Weights of a small GPT-style language model, trained from scratch on English Wikipedia: 9 layers, untied embeddings.
MLP neurons of a small language model. Each row is named by its layer, matrix (gate and up: input weights) and neuron, and shows model dimensions 144-239. Each number is 50 + 15 x the weight over its row's rms, rounded and kept within 0 to 99. A neuron's up and down rows have the sign that makes its largest values positive.
After each neuron's rows, "fires after" lists the tokens most often just before its 100 highest values on Wikipedia text that the model never trained on.

L3.gate1461:90 54 50 24 32 52 47 43 53 69 51 63 57 60 38 83 55 43 53 74 83 32 49 67 36 33 55 30 59 53 55 42 52 71 51 22 62 56 24 30 59 21 41 61 28 41 49 59 55 75 53 35 49 51 60 44 47 84 20 76 55 62 46 62 34 59 78 56 24 58 39 50 19 26 35 48 47 51 67 51 26 34 61 63 39 34 57 55 59 31 82 60 58 67 51 53
L3.up1461:75 31 63 72 67 31 36 58 43 24 44 53 41 52 48 24 41 45 46 31 61 59 41 36 38 29 68 34 40 38 41 58 57 49 40 55 51 52 58 45 39 69 56 58 52 47 38 62 34 47 55 59 56 42 48 35 56 68 56 57 59 56 52 48 12 34 55 33 47 29 62 87 49 83 64 45 49 33 41 35 59 37 42 36 65 22 23 48 58 46 64 51 58 37 42 18
fires after: " the", " The"

L3.gate161:70 54 17 70 62 60 60 34 77 53 23 49 67 55 43 23 66 73 24 44 50 33 43 60 55 35 68 43 52 57 51 55 43 57 50 55 60 60 52 74 59 46 16 55 49 68 18 56 42 70 49 82 36 07 31 28 70 36 76 48 58 40 68 68 61 55 53 55 58 23 70 32 46 56 76 33 52 29 54 63 63 52 37 57 54 68 67 56 49 89 51 59 64 37 59 47
L3.up161:42 38 45 43 35 14 60 31 39 49 41 54 66 47 04 81 50 41 57 57 45 66 57 44 51 53 63 56 62 42 42 40 56 59 28 54 52 37 58 42 67 60 48 64 47 49 72 64 07 23 40 28 34 63 72 46 40 63 51 37 58 34 72 33 46 56 48 73 48 28 40 69 29 08 65 59 36 55 23 55 40 41 48 48 53 47 63 66 62 46 72 41 73 63 67 29
fires after: " a", " A", "A", "a"

L3.gate1391:53 29 33 38 48 43 64 53 49 29 60 72 60 26 54 49 55 23 14 41 78 28 30 52 32 34 51 24 65 40 48 28 54 83 76 65 79 55 69 37 43 27 58 73 47 46 36 79 44 65 35 38 34 54 53 68 60 26 58 58 78 48 38 38 56 59 45 69 53 29 46 43 58 40 45 29 31 63 55 36 43 54 58 40 39 48 82 59 59 66 52 65 52 78 44 48
L3.up1391:50 61 40 17 14 89 50 55 64 16 22 50 38 52 23 67 67 43 39 55 66 49 60 63 14 39 71 61 57 48 15 32 65 56 46 65 40 46 57 62 33 72 34 51 54 38 52 83 74 53 73 57 02 61 34 55 28 55 78 37 65 59 43 35 70 59 25 68 53 78 27 47 40 70 40 48 50 46 45 69 50 45 34 50 31 39 58 48 37 57 57 57 66 67 32 67
fires after: " G", " D", " N", " K", " R", "w"

L3.gate540:52 60 50 45 32 62 35 56 36 74 57 54 64 46 14 48 31 45 71 55 66 46 50 56 28 42 21 52 45 63 35 52 51 43 42 61 56 48 51 57 45 68 69 40 74 39 47 70 43 63 43 43 38 70 23 61 43 75 31 35 47 70 45 51 33 59 28 08 39 27 30 60 48 58 38 52 51 60 68 80 74 52 47 43 49 64 41 74 34 44 66 56 62 56 67 69
L3.up540:36 66 63 46 49 33 49 61 52 41 39 56 29 62 74 76 63 56 26 67 61 17 61 80 67 45 92 32 49 66 71 40 46 50 68 33 46 43 68 47 56 64 41 47 51 13 61 57 59 61 38 58 34 70 63 41 50 51 43 30 54 57 83 58 81 46 93 31 38 37 43 51 45 56 42 55 27 78 71 59 60 43 61 43 40 47 44 47 17 52 46 44 45 65 61 38
fires after: " M", " C", " D", " c", " K"

L3.gate489:48 27 70 34 51 25 47 46 33 53 68 62 35 00 39 67 37 42 67 36 54 69 44 51 69 50 58 45 41 53 54 50 38 75 44 49 41 42 65 41 51 74 47 74 45 43 63 65 50 66 44 64 62 36 29 69 56 51 46 49 34 43 64 34 54 77 61 65 64 36 22 45 34 30 40 49 34 59 73 35 48 86 67 50 44 60 57 59 39 77 48 25 61 50 42 47
L3.up489:69 64 34 55 30 16 52 68 25 58 44 59 50 29 56 28 32 67 37 43 61 41 61 59 24 52 53 46 54 44 37 52 35 64 35 38 63 54 48 30 46 74 45 69 35 26 47 35 28 72 55 92 62 45 45 37 61 41 23 19 42 53 71 51 78 40 53 44 38 42 38 49 45 70 47 54 39 47 56 44 65 44 42 45 44 45 40 44 64 53 42 39 54 47 75 76
fires after: " M", " G", "–", "T", "ah"

L4.gate1086:44 52 57 69 58 48 55 42 59 54 47 50 65 17 43 14 87 50 18 38 46 32 37 32 55 65 21 46 22 51 41 69 55 28 54 54 39 64 38 17 50 15 48 65 46 30 52 53 44 19 31 44 59 52 55 68 24 41 52 69 44 29 48 50 75 54 83 70 46 31 36 45 57 56 62 36 44 53 38 49 58 59 40 46 79 58 67 78 59 05 84 34 45 55 25 45
L4.up1086:83 78 76 23 44 51 59 47 51 44 29 73 40 44 57 44 46 61 65 24 50 51 45 63 52 52 41 56 85 35 51 85 64 68 61 55 59 68 98 42 15 65 31 61 18 25 38 53 49 41 46 48 13 37 46 65 32 31 60 76 43 47 50 45 34 23 39 42 63 62 36 51 68 52 54 50 67 73 56 56 49 49 44 19 18 36 50 67 68 55 22 50 49 76 53 68
fires after: "\n", " \""

L3.gate43:34 30 44 54 54 30 27 41 69 57 43 59 51 59 61 40 37 37 46 39 50 53 36 64 66 62 17 34 48 66 50 43 82 53 36 53 29 21 39 66 43 39 51 57 39 36 80 49 31 51 65 40 46 29 60 34 55 34 49 57 33 41 49 46 53 38 40 33 36 67 53 35 68 39 35 49 67 50 40 56 67 27 38 61 48 23 33 55 37 61 41 57 37 50 51 34
L3.up43:49 23 34 50 65 48 46 63 34 80 73 28 41 54 67 60 59 68 66 40 62 60 44 55 60 32 44 51 63 32 57 30 30 61 28 64 56 48 61 53 45 56 50 66 36 38 75 65 41 55 18 61 29 49 24 53 46 27 63 53 49 42 67 16 39 24 65 81 54 62 35 67 44 51 40 50 46 62 53 60 60 65 61 39 75 45 53 36 58 23 34 41 49 69 38 68
fires after: " D", " h", " H", " d", " G", " g"

L3.gate1765:38 55 30 43 15 47 29 47 43 49 48 46 52 46 47 51 49 59 41 69 70 36 45 57 75 37 07 53 54 61 62 51 23 63 38 47 30 73 44 49 48 57 35 48 37 79 54 46 79 79 34 46 50 36 52 34 50 61 56 62 47 63 58 43 58 52 42 36 42 44 68 49 48 47 60 64 43 45 58 43 37 23 64 58 39 46 51 63 66 43 67 54 50 62 53 78
L3.up1765:57 54 66 51 48 36 65 30 50 56 39 49 41 43 49 52 53 49 53 71 40 40 50 28 65 52 36 37 52 07 51 67 46 10 52 44 54 57 41 30 51 54 56 60 56 73 26 54 64 44 63 53 50 26 58 67 25 50 58 50 62 45 28 46 65 64 59 21 39 33 57 46 46 71 56 52 30 38 47 30 67 25 53 48 51 12 46 42 72 51 69 34 79 38 47 35
fires after: " the", " The", "The", " B"

L3.gate1887:42 49 35 60 52 71 70 48 43 52 47 56 52 57 53 53 61 45 73 65 37 38 48 33 37 13 60 46 69 59 40 65 52 51 33 60 55 62 53 53 43 34 58 56 67 43 28 61 50 07 29 49 61 34 32 68 52 51 75 49 53 36 81 48 59 38 30 53 63 43 71 57 48 78 36 68 58 49 49 54 37 80 53 68 51 54 74 46 33 32 56 44 41 33 78 57
L3.up1887:50 42 52 83 28 53 70 47 52 67 35 45 65 39 76 27 28 56 39 64 56 37 47 69 50 47 61 49 44 69 53 42 61 41 39 63 70 36 33 61 36 47 60 33 37 51 64 42 51 56 45 79 38 65 24 60 49 57 45 48 38 68 30 58 46 26 57 19 32 45 53 40 25 31 33 52 60 40 52 40 62 40 45 49 72 67 27 47 30 49 57 72 53 21 69 52
fires after: " C", " \"C", " c", "==C", "-c", "c"

L3.gate713:40 66 61 20 46 43 60 34 82 54 28 55 46 58 35 72 29 00 66 55 61 26 35 44 69 64 59 66 25 61 83 58 54 33 28 16 49 42 50 69 86 48 61 42 56 67 31 34 59 79 43 45 46 35 73 59 51 43 56 42 55 32 34 32 41 36 49 37 63 44 57 26 72 35 33 53 52 56 10 49 43 44 39 43 76 63 51 34 45 15 33 42 40 63 77 59
L3.up713:36 41 77 64 20 49 60 58 74 56 46 43 17 48 68 30 30 51 40 50 43 38 19 67 32 46 40 49 38 50 66 38 51 76 57 60 62 43 48 64 53 26 24 61 21 42 54 47 56 59 57 42 45 62 35 53 66 51 51 50 76 58 58 49 67 81 78 57 47 31 36 40 45 57 45 62 56 35 96 46 70 60 43 28 34 53 18 33 77 73 52 62 36 64 63 53
fires after: " K", "k", "-K", "rick"

L4.gate245:48 32 56 72 40 54 33 57 56 38 31 39 58 37 35 35 62 52 58 44 38 85 42 62 33 59 76 57 35 57 57 60 19 72 29 47 63 88 43 20 41 33 60 52 42 52 80 51 54 37 36 81 49 42 25 22 62 52 55 54 58 65 71 39 47 46 50 35 53 46 36 28 42 45 28 60 51 66 72 39 51 60 81 73 40 35 30 57 38 39 34 42 50 70 42 34
L4.up245:74 40 67 58 40 30 54 38 45 39 38 56 55 54 81 58 43 33 67 59 66 31 82 55 36 35 44 44 54 56 45 49 62 48 42 70 59 69 58 67 41 44 67 64 52 49 44 09 46 38 44 45 39 45 43 71 75 33 15 36 49 63 48 59 05 46 66 56 53 48 00 28 52 24 60 45 41 49 59 52 41 58 61 48 51 53 46 45 50 31 63 59 16 48 39 32
fires after: "\n", "|", " |", ";"

L3.gate335:41 28 63 56 38 49 40 59 52 52 64 48 39 49 64 16 28 45 37 34 46 32 69 80 59 46 49 40 59 32 60 49 20 46 59 35 55 53 35 54 60 43 37 41 48 58 33 71 48 44 41 45 59 78 56 55 49 48 41 24 57 62 86 54 45 25 43 66 73 64 78 56 54 58 59 49 31 47 69 61 58 49 54 42 65 56 86 40 27 43 48 26 43 39 62 35
L3.up335:42 60 41 70 56 44 58 59 38 49 53 51 49 65 63 30 31 41 20 33 54 35 76 26 60 77 62 51 48 57 69 32 55 47 31 37 40 74 40 59 45 74 61 65 32 39 45 47 50 40 30 40 27 46 64 21 49 56 58 53 43 49 59 60 62 45 58 83 45 37 49 69 30 60 49 78 61 38 59 68 60 55 51 30 73 79 70 66 57 37 90 56 39 50 32 40
fires after: " |", " %", " 0", " R", ".3%", " "

L3.gate1817:60 58 67 39 60 33 44 64 48 27 55 70 69 57 43 83 36 46 49 50 86 63 64 76 62 47 30 56 47 64 48 75 51 58 55 49 39 48 44 61 62 47 20 47 67 42 42 83 40 69 44 44 48 63 71 51 45 37 46 55 75 35 58 34 60 76 61 63 34 58 39 27 65 33 59 85 68 78 47 59 43 23 73 57 56 52 34 53 61 39 66 36 53 48 57 27
L3.up1817:24 45 72 33 57 63 87 47 60 74 65 62 79 41 59 20 51 42 53 31 75 42 52 43 36 63 26 51 38 78 75 19 46 61 48 75 52 30 32 39 41 64 75 69 49 56 47 45 52 52 24 35 36 48 99 48 33 50 31 55 50 52 47 30 29 69 34 45 43 73 37 64 38 64 26 66 00 41 61 60 46 56 41 51 45 54 61 53 39 40 42 33 34 65 45 67
fires after: " 0", " Str", " St", " ", " K", "-"

L3.gate958:48 59 34 58 69 49 50 77 29 70 59 32 48 41 40 46 70 69 57 49 64 57 61 85 45 52 80 38 66 49 49 20 55 42 47 43 40 53 71 53 47 28 07 60 27 57 49 64 30 63 72 29 37 25 65 79 15 54 65 46 53 45 36 48 48 46 16 29 53 19 41 34 70 74 12 29 67 31 77 05 55 49 60 36 52 54 48 51 73 57 58 51 64 74 69 32
L3.up958:38 54 33 71 43 51 35 46 32 31 52 49 57 47 23 54 43 34 31 46 20 39 51 59 47 64 67 61 37 54 47 73 51 15 58 41 56 68 30 67 65 56 26 47 39 30 31 53 48 55 36 77 24 51 52 65 40 45 56 39 32 53 32 68 27 20 80 49 67 27 25 30 50 60 58 55 43 60 59 58 49 53 26 47 80 45 66 40 45 58 41 25 77 64 50 52
fires after: " G", " g", "P", " B", " O", " b"

L4.gate1745:40 41 43 51 61 26 59 50 74 45 44 66 75 54 57 24 49 36 45 51 59 19 49 54 78 24 72 38 57 45 48 54 42 38 78 38 61 51 60 46 61 71 39 45 44 61 57 55 59 48 60 43 40 40 41 58 48 51 54 34 56 59 70 46 42 61 81 47 56 68 55 51 55 46 48 39 58 82 65 40 68 65 24 41 56 64 37 35 37 22 50 63 59 15 60 29
L4.up1745:47 52 55 47 43 60 74 26 62 54 43 54 38 36 76 58 24 50 40 44 33 56 42 77 51 43 58 55 25 78 48 59 58 33 52 67 73 57 55 42 48 37 45 51 40 41 67 46 58 48 43 63 49 35 37 55 79 65 68 88 45 85 36 31 56 67 54 44 52 45 53 58 61 45 55 60 64 48 55 40 64 56 44 60 60 58 56 74 57 41 15 67 70 41 39 21
fires after: " D", " d", "ind", "D", " R", " m"

L4.gate216:57 55 32 73 43 46 55 43 65 43 88 42 79 51 33 53 78 50 47 39 76 52 31 57 73 17 21 30 64 44 47 30 34 59 47 44 60 60 61 58 36 42 61 64 59 63 29 65 42 45 30 53 55 48 61 56 38 52 54 49 26 45 63 52 43 54 63 51 47 54 60 41 33 72 31 39 71 48 50 74 55 31 49 42 62 53 54 69 48 29 63 74 65 38 70 36
L4.up216:70 45 49 47 56 55 53 37 37 40 39 49 40 65 40 44 32 26 69 53 55 30 40 71 93 30 49 46 43 41 50 45 35 49 60 68 48 68 46 50 32 53 79 63 55 53 20 32 57 43 62 38 53 33 57 45 66 52 54 59 54 60 71 56 41 82 58 57 34 43 49 59 65 49 68 53 43 53 59 52 44 71 33 21 29 52 38 99 43 59 60 62 78 60 77 32
fires after: " the", " The"

L3.gate948:52 65 40 51 53 43 27 75 50 40 62 38 61 61 56 28 70 41 46 53 27 47 44 31 71 54 55 60 67 26 43 68 37 46 73 35 59 49 67 54 18 56 46 43 63 54 46 44 69 39 67 63 66 49 39 63 74 60 57 27 48 55 67 79 75 61 81 49 71 48 32 79 58 67 47 26 74 67 35 69 21 71 54 45 32 29 32 47 67 66 51 75 64 39 54 49
L3.up948:37 79 40 14 54 40 53 30 54 67 52 55 40 57 76 38 34 35 55 57 48 41 47 53 16 67 48 56 82 77 60 71 34 52 24 30 52 45 24 61 43 31 36 66 68 42 40 47 69 60 51 59 57 28 61 62 54 56 33 57 49 57 47 51 38 63 34 76 45 57 52 36 37 50 44 63 48 55 46 83 49 53 34 49 65 64 27 66 38 21 56 65 54 53 58 27
fires after: " un", " \"", " re", " en", " (un", " man"

L4.gate1452:50 37 43 55 38 36 30 56 63 59 43 50 79 62 47 51 61 41 61 73 58 88 41 39 84 35 48 43 68 49 57 53 49 71 58 19 29 07 65 24 73 55 58 48 60 42 49 61 34 33 48 71 32 53 42 60 37 29 41 39 50 40 54 40 38 65 75 35 50 26 65 68 48 51 52 63 75 48 50 29 26 50 42 65 61 64 50 54 62 43 29 32 32 47 68 40
L4.up1452:50 34 30 44 47 71 43 41 29 31 50 58 48 24 37 45 29 56 51 73 67 53 44 31 25 37 56 73 85 56 26 43 53 48 51 61 65 57 60 58 46 72 26 16 51 67 32 53 67 32 29 43 41 47 52 28 45 52 20 29 58 74 27 59 62 56 61 43 54 51 30 39 35 38 22 38 52 39 78 73 51 58 59 45 68 36 33 57 40 80 68 51 38 41 48 47
fires after: "\n", " |", " 2015"

L4.gate1275:74 31 51 54 52 66 42 32 57 42 91 75 42 35 48 57 46 63 38 58 31 35 37 60 57 50 55 59 38 39 37 55 86 41 66 46 33 62 54 39 56 40 34 14 57 37 53 45 49 50 49 55 42 46 71 20 56 52 40 34 32 17 54 52 66 25 53 63 55 42 53 33 40 77 57 57 38 48 62 29 31 62 52 34 59 54 74 61 55 51 43 72 30 31 49 53
L4.up1275:33 48 52 40 61 38 37 51 25 34 69 55 55 48 65 58 59 30 55 74 47 45 50 27 49 55 56 49 43 52 50 46 35 63 29 40 68 41 69 52 75 94 35 37 52 49 21 46 59 37 46 69 58 36 41 40 31 54 59 14 27 69 82 43 81 16 34 38 26 36 33 60 71 68 36 52 45 59 60 33 33 63 41 59 33 63 70 57 57 61 52 48 42 46 46 48
fires after: "\n", " House"

L4.gate1295:39 42 70 54 43 40 55 57 47 57 61 58 78 76 50 49 52 60 38 29 70 48 34 85 26 64 46 49 60 53 48 49 62 85 50 65 48 61 43 44 55 27 82 55 58 35 67 74 47 47 55 44 33 45 78 33 34 42 44 32 41 67 78 61 46 63 43 44 56 51 61 32 28 42 62 62 49 47 79 60 51 51 43 39 47 33 49 66 72 50 36 69 26 70 38 65
L4.up1295:35 51 47 55 44 75 22 47 47 52 54 54 36 44 58 55 26 60 37 55 54 52 29 33 69 41 19 68 46 61 66 25 56 71 25 70 41 62 66 44 66 71 44 65 63 74 48 65 59 38 64 54 19 52 67 48 42 49 28 36 56 67 45 30 49 75 58 43 65 50 61 34 34 58 68 26 37 46 27 53 34 50 51 48 57 43 37 59 45 34 58 55 69 46 36 36
fires after: " the", " gen", " The"

L3.gate791:31 35 34 66 56 40 64 53 69 50 58 18 70 42 20 47 55 26 31 50 61 50 59 52 36 31 67 60 68 45 36 59 49 36 92 61 73 71 57 38 68 67 50 58 41 48 65 55 54 51 65 63 42 38 47 56 65 51 67 65 68 45 47 37 66 12 52 24 15 59 41 58 59 64 33 35 59 57 56 45 53 33 32 52 51 41 49 49 17 76 35 57 60 64 69 41
L3.up791:44 51 50 30 55 53 54 55 52 83 61 69 64 99 53 50 63 42 47 29 53 61 70 64 62 58 54 52 46 28 57 54 53 63 79 45 60 39 47 62 46 49 24 71 37 50 69 57 49 50 44 61 31 36 28 62 03 56 64 35 58 27 38 28 46 41 49 46 41 50 40 46 43 48 69 47 49 41 70 40 43 74 52 42 36 65 48 77 51 52 26 40 60 46 57 53
fires after: " G", " D", " K", " g", " T"

L3.gate2024:26 52 41 67 40 62 55 32 21 24 07 64 51 56 43 48 27 33 21 69 50 73 34 39 57 50 75 55 71 53 44 47 63 53 49 53 73 70 64 32 65 40 68 28 39 59 67 47 68 70 00 50 45 32 75 15 30 49 59 53 30 55 52 39 61 49 39 36 43 60 47 29 94 48 46 45 57 20 54 55 41 74 61 46 45 50 53 48 58 31 37 37 35 46 39 60
L3.up2024:53 46 45 45 43 79 54 45 55 30 63 54 66 28 83 21 49 62 48 18 41 54 35 21 44 48 43 49 53 57 33 61 56 35 78 68 76 53 49 33 51 69 76 55 63 39 42 48 63 62 43 69 57 35 37 32 39 73 62 39 64 54 34 35 60 52 65 61 92 53 45 43 59 40 32 49 48 15 62 63 61 55 57 17 65 33 66 34 83 44 47 51 48 32 37 59
fires after: " c", "c", " C", " sc", " Sc", " rec"

L3.gate942:66 25 66 29 58 56 48 60 47 35 56 43 51 48 24 61 19 42 59 22 71 70 19 58 62 52 34 78 80 45 34 56 79 37 41 38 53 46 41 51 57 39 43 60 50 63 54 58 58 38 24 66 40 29 32 54 44 64 64 53 36 69 51 80 36 57 53 63 19 38 73 82 22 27 65 54 71 80 52 39 63 61 51 32 30 44 59 24 50 58 43 50 47 44 42 72
L3.up942:58 36 42 67 52 39 42 74 59 39 59 57 75 70 69 46 56 64 44 31 59 65 57 67 54 55 42 29 41 54 55 31 44 33 82 64 57 55 79 02 47 40 42 47 44 50 66 81 83 34 50 36 64 58 60 35 23 20 65 58 34 58 36 74 46 62 43 72 34 66 53 24 31 58 58 40 25 78 44 57 62 50 40 41 40 68 32 54 56 39 45 75 50 82 62 38
fires after: " ", " K", " D", " Sh", " d"

L3.gate1077:35 63 54 66 69 50 61 36 43 57 55 22 41 38 36 39 34 66 36 32 45 70 67 74 58 41 46 51 36 39 49 72 31 32 28 55 39 32 26 45 72 35 60 53 38 63 45 43 47 50 49 62 45 54 63 31 40 43 68 62 38 53 53 54 84 62 82 60 26 73 30 72 65 38 42 40 46 56 78 14 61 42 54 94 78 87 50 28 56 57 50 40 74 67 37 52
L3.up1077:79 42 49 44 67 33 49 25 79 55 68 32 56 51 56 21 61 74 56 45 63 46 57 65 60 45 42 75 19 43 92 79 40 42 18 71 43 55 50 44 16 47 26 51 54 35 59 36 63 61 41 33 49 49 57 54 52 57 32 55 40 64 50 55 38 48 56 40 61 34 42 54 59 43 48 69 29 50 34 38 17 33 74 52 45 50 58 54 54 78 37 38 52 55 52 48
fires after: "\n", ".", ")"

L4.gate1875:48 76 73 34 43 85 22 29 38 39 51 51 38 39 49 58 24 49 69 66 53 38 52 53 73 59 63 51 69 58 32 36 49 61 26 51 25 52 56 32 39 50 62 38 58 40 61 54 51 67 79 51 19 59 36 67 51 76 55 40 74 39 40 44 60 43 43 51 56 84 49 66 63 67 60 54 37 60 45 50 56 44 68 67 37 70 64 44 70 34 52 65 51 61 68 46
L4.up1875:49 59 64 62 46 24 41 54 59 43 45 44 32 46 33 41 38 40 54 55 45 47 22 21 34 61 56 86 34 56 69 61 49 35 42 54 42 42 37 18 32 64 77 30 39 57 64 44 44 45 74 73 51 39 58 61 85 47 65 80 79 70 23 41 40 24 39 15 60 40 72 61 61 22 61 36 56 54 58 63 55 58 78 29 60 73 43 48 57 40 20 49 57 67 27 57
fires after: ".", " =", "s.", ").", ".\"", "\"."

L3.gate1362:42 48 50 58 61 44 69 68 64 31 49 80 52 73 61 42 60 51 40 79 40 68 55 60 42 22 65 34 55 32 69 31 54 42 48 49 53 35 62 83 50 54 65 29 49 59 52 74 36 57 36 28 28 35 26 36 49 40 62 60 44 75 42 44 76 53 72 50 47 82 35 46 56 60 58 27 48 63 54 59 83 54 43 69 53 30 43 36 55 57 58 55 79 31 40 49
L3.up1362:36 44 37 84 75 46 58 00 44 46 77 47 55 59 35 41 65 27 43 34 63 50 55 29 64 25 54 82 67 44 75 40 17 39 52 26 54 66 47 47 20 37 78 72 28 49 51 74 58 55 30 60 50 63 52 23 52 63 65 30 53 57 40 33 33 29 26 33 59 26 49 53 56 70 54 46 50 63 53 63 35 62 69 42 30 75 53 61 61 38 58 60 47 59 32 57
fires after: " A", " a", "a", " \"A", "A", " (A"

L3.gate487:65 62 49 49 17 54 65 68 47 58 44 59 54 54 37 77 44 37 73 43 48 41 65 40 45 18 53 28 56 68 59 46 50 74 53 33 38 73 57 41 99 58 72 64 33 37 68 67 52 62 51 40 29 50 33 57 46 29 62 61 55 80 42 39 57 62 56 44 65 54 41 65 40 27 43 72 30 54 58 27 74 61 56 62 58 47 65 27 40 70 43 58 49 49 43 53
L3.up487:69 70 64 49 55 58 71 58 37 66 43 58 42 63 32 72 20 48 29 59 48 50 67 68 43 38 67 45 59 56 66 78 39 41 38 46 35 53 32 64 55 49 59 28 41 47 50 23 38 47 50 58 16 21 25 60 33 23 51 57 79 62 68 40 75 64 47 53 42 52 68 58 39 58 61 70 87 71 40 88 71 73 58 66 43 66 46 34 48 41 58 48 52 46 31 60
fires after: "\n", "D", " D", "d"

L4.gate2004:29 63 40 47 83 24 54 74 61 69 47 43 49 80 29 41 38 39 82 59 50 44 55 57 50 54 46 33 19 56 62 58 32 41 64 54 88 57 32 33 51 53 64 53 78 52 35 45 27 48 70 35 22 41 71 41 33 76 66 35 50 65 52 47 61 72 49 38 58 42 50 34 56 52 66 55 49 42 55 43 59 54 38 61 37 81 33 62 36 38 53 29 48 53 71 59
L4.up2004:59 74 60 33 61 45 42 68 06 14 37 56 60 66 37 57 52 34 45 69 36 55 58 67 22 57 58 53 66 66 62 38 40 58 69 73 51 82 52 57 42 64 44 35 59 65 47 50 40 32 35 36 43 37 44 42 59 57 60 81 45 51 47 24 63 57 41 61 34 51 45 53 64 62 47 43 49 35 39 48 26 62 28 47 43 30 62 74 66 56 43 46 32 47 37 65
fires after: " G", " g", "G", " t", "PI"

L3.gate429:37 68 49 68 49 45 56 67 30 54 57 57 30 42 43 59 62 55 57 54 49 38 55 40 59 59 34 27 38 38 36 63 55 53 60 43 84 59 81 51 61 84 34 91 63 71 39 80 44 37 50 56 35 47 90 59 29 63 25 87 72 47 46 55 32 49 44 21 10 47 41 35 49 72 62 59 44 37 63 33 69 55 28 55 66 36 31 31 32 42 76 34 43 68 68 54
L3.up429:40 55 37 50 47 57 53 31 52 65 45 47 54 54 69 18 61 35 59 64 37 56 52 24 81 45 42 43 55 43 41 48 44 32 46 73 58 78 91 46 36 67 76 51 50 26 68 11 57 40 71 47 64 56 46 54 47 31 38 37 46 68 38 36 39 56 61 68 44 31 59 57 51 43 60 59 75 58 31 51 67 58 51 33 37 26 54 57 36 55 09 75 61 70 53 46
fires after: " D", " T", " d", " N", " Id"

L3.gate1830:44 54 59 51 37 48 67 19 46 47 51 30 50 47 28 34 51 21 25 28 62 60 49 64 79 37 55 53 53 26 57 74 60 44 41 65 65 46 57 38 55 48 44 62 32 32 40 71 52 56 72 45 48 59 84 20 61 36 35 47 46 50 46 47 49 69 64 60 63 45 54 62 65 52 49 35 39 41 44 59 58 53 64 42 54 25 53 47 71 62 79 59 70 27 45 37
L3.up1830:85 59 69 62 63 41 68 82 70 40 58 40 79 44 31 50 47 67 57 41 75 59 62 36 20 56 38 68 54 22 37 53 55 54 36 90 59 58 50 52 51 50 75 54 52 41 65 65 41 30 55 68 58 42 23 48 14 45 49 31 54 48 48 45 26 14 76 56 50 30 32 69 46 39 51 43 63 81 31 19 62 28 46 40 27 42 50 50 49 42 31 61 24 49 61 29
fires after: " c", " C", " w", "-C", " k"

L4.gate526:41 51 52 46 63 55 62 45 65 36 48 79 52 47 70 83 49 26 23 49 58 60 45 45 55 72 64 51 41 76 52 50 44 42 51 61 56 38 51 47 44 42 40 51 58 46 41 40 37 41 40 39 54 50 48 35 47 46 49 60 38 33 43 41 69 68 66 46 46 49 77 42 89 69 66 62 64 43 31 72 44 96 47 62 27 33 58 39 35 48 50 18 61 21 67 27
L4.up526:65 65 18 66 44 65 71 48 27 36 64 40 53 69 59 43 45 48 23 49 18 59 70 67 38 57 53 42 70 43 43 19 60 42 41 51 49 38 05 68 48 56 41 65 42 39 60 41 44 39 48 30 83 36 40 30 27 35 52 48 59 30 44 34 38 71 45 46 65 21 61 39 82 40 44 46 70 51 57 50 32 73 42 26 41 16 50 60 57 51 76 40 47 28 73 85
fires after: " c", " C", " p", "c", " P", " canc"

L4.gate1742:44 34 27 56 68 53 35 65 58 26 67 45 58 40 30 53 44 42 70 37 44 53 47 44 52 20 34 55 46 46 62 50 46 28 35 71 55 54 36 42 29 59 21 46 44 45 50 76 72 73 53 47 62 39 35 58 60 42 58 39 57 28 47 50 34 43 32 54 46 84 51 43 35 56 55 63 43 44 53 37 58 37 19 51 67 57 59 13 54 64 45 32 44 49 28 65
L4.up1742:60 65 34 61 44 57 38 44 51 36 49 66 40 53 67 35 44 65 49 59 50 51 39 66 78 65 65 61 59 56 41 37 49 67 48 85 55 42 70 64 64 37 54 70 58 37 36 41 60 62 59 54 51 47 61 56 50 57 53 63 59 47 51 65 61 45 28 55 43 56 49 66 60 39 62 39 67 42 67 33 68 46 22 34 42 83 75 31 33 45 67 11 56 41 53 52
fires after: " mic", " b", " Z", " a", " A", " G"